config.toml
num_key_value_heads = 8
norm_place = "pre"
rope_fraction = 1.0
attn_scale = 0.125
init_std_up = 0.0174
learning_rate = 0.00774
lr_head = 0.00666
MLP neurons of a small language model. Each row is named by its layer, matrix (down: output weights) and neuron, and shows model dimensions 368-463. Each number is 128 + 32 x the weight over its row's rms, rounded and kept within 0 to 255. Numbers have three digits each. A neuron's up and down rows have the sign that makes its largest values positive.
Before each neuron's rows, "raises" lists the tokens whose logits its output raises most directly, leaving later layers aside.

raises: "ama ", "ashi ", "ash", "ama", "ate"
L7.down382:148189071074153081190108122148118109133128110123123123143170177137138166105103131120121135102145127195148115117202164096054184146176053168153134123154114074078161093135111160125154121121154121130115119067177121134155155141109094110204193149104201119081122138169146120078138168131123186110

raises: "1 ", "8 ", "9 ", "6 ", "on "
L7.down467:143154111107108138128174151161103063129147089161153079130132072147151079046203169139109124132135146131077114073184086137085140111114255156094070150110128083117099137179152140120137133115097151101112144097087098097094145094160119105115134163116140098089096105216117106112212111152131124144

raises: "MO", "Ohio", "FL ", "Jr", "Oregon"
L7.down621:107150111127167142107120150186165135158133161131157109133124135128123156117115157134124083149111148115131114151143137130101206109138196126180112139119107190133081111100142149107140159111154083170154047112181137081128161125091125126153123132124114187126125190125139136155168138086157136136

raises: "202", "199", "201", "198", "200"
L7.down584:138169110171069083149115147138068116114184098113123153099177133095118166118111196151164100158069130159124146093135168178166106126171128083103134131171148073161165134126089107130081117165086119134061116124078143119150124166135124125116091132150183136137082166158106146146126148085077126137

raises: "Europe", "Canada", "Antarc", "England", "Italy"
L7.down148:122069116130109129140110194088115115106131118154158141133137144148083121152096112153120122102117047115180091164096142118080141143113165119171150140127124143139076182033064092176124130129087136136100092144125128092123089083172122084147097141130073113128147138145131127109127136115129085131

raises: "which ", "whose ", "whom ", "where ", "who "
L7.down201:195122120163076167163113050120113049094154069149111098053161102099118140126159104170115144142143113097165107146150127159140129090124236118125124182131136139109116162142143120106165080156186182103148147149142148129170165216168152099158155138182117137145113094120123160058106158140121157119

raises: "a ", "another ", "an ", "one ", "their "
L7.down275:160152087175135067152138112109130138073137138090077127111119155132132201155145156143143127122116118161123083160094132075105136097200144041163065127124111099167140109102112126111113185108146171113089134130137096153130124108160168127096166151121114123082196146100120115111119095124165106154

raises: "est ", "ened ", "ening ", "er", "ingly "
L7.down526:127116169148146139168163116136093193132169099058123133127173120193149170100110120188092121071161138111084206121145090069141152077116010160192114139109181134113123089128141116127049149156132168130154179200143090127092164134119100125126211123178153143134205063122131113080132205104098101134

raises: "pr", "use ", "use", "sup", "sec"
L7.down410:126156182136143147146148112146146149105149143106103189140166147120160166129154089079144058162152067092151145126170175169120142177121155139167092090159163140122117131128155159151109142128195122141063157143150136136153196020164096167136116156119111061159182136150126156124133110089107173145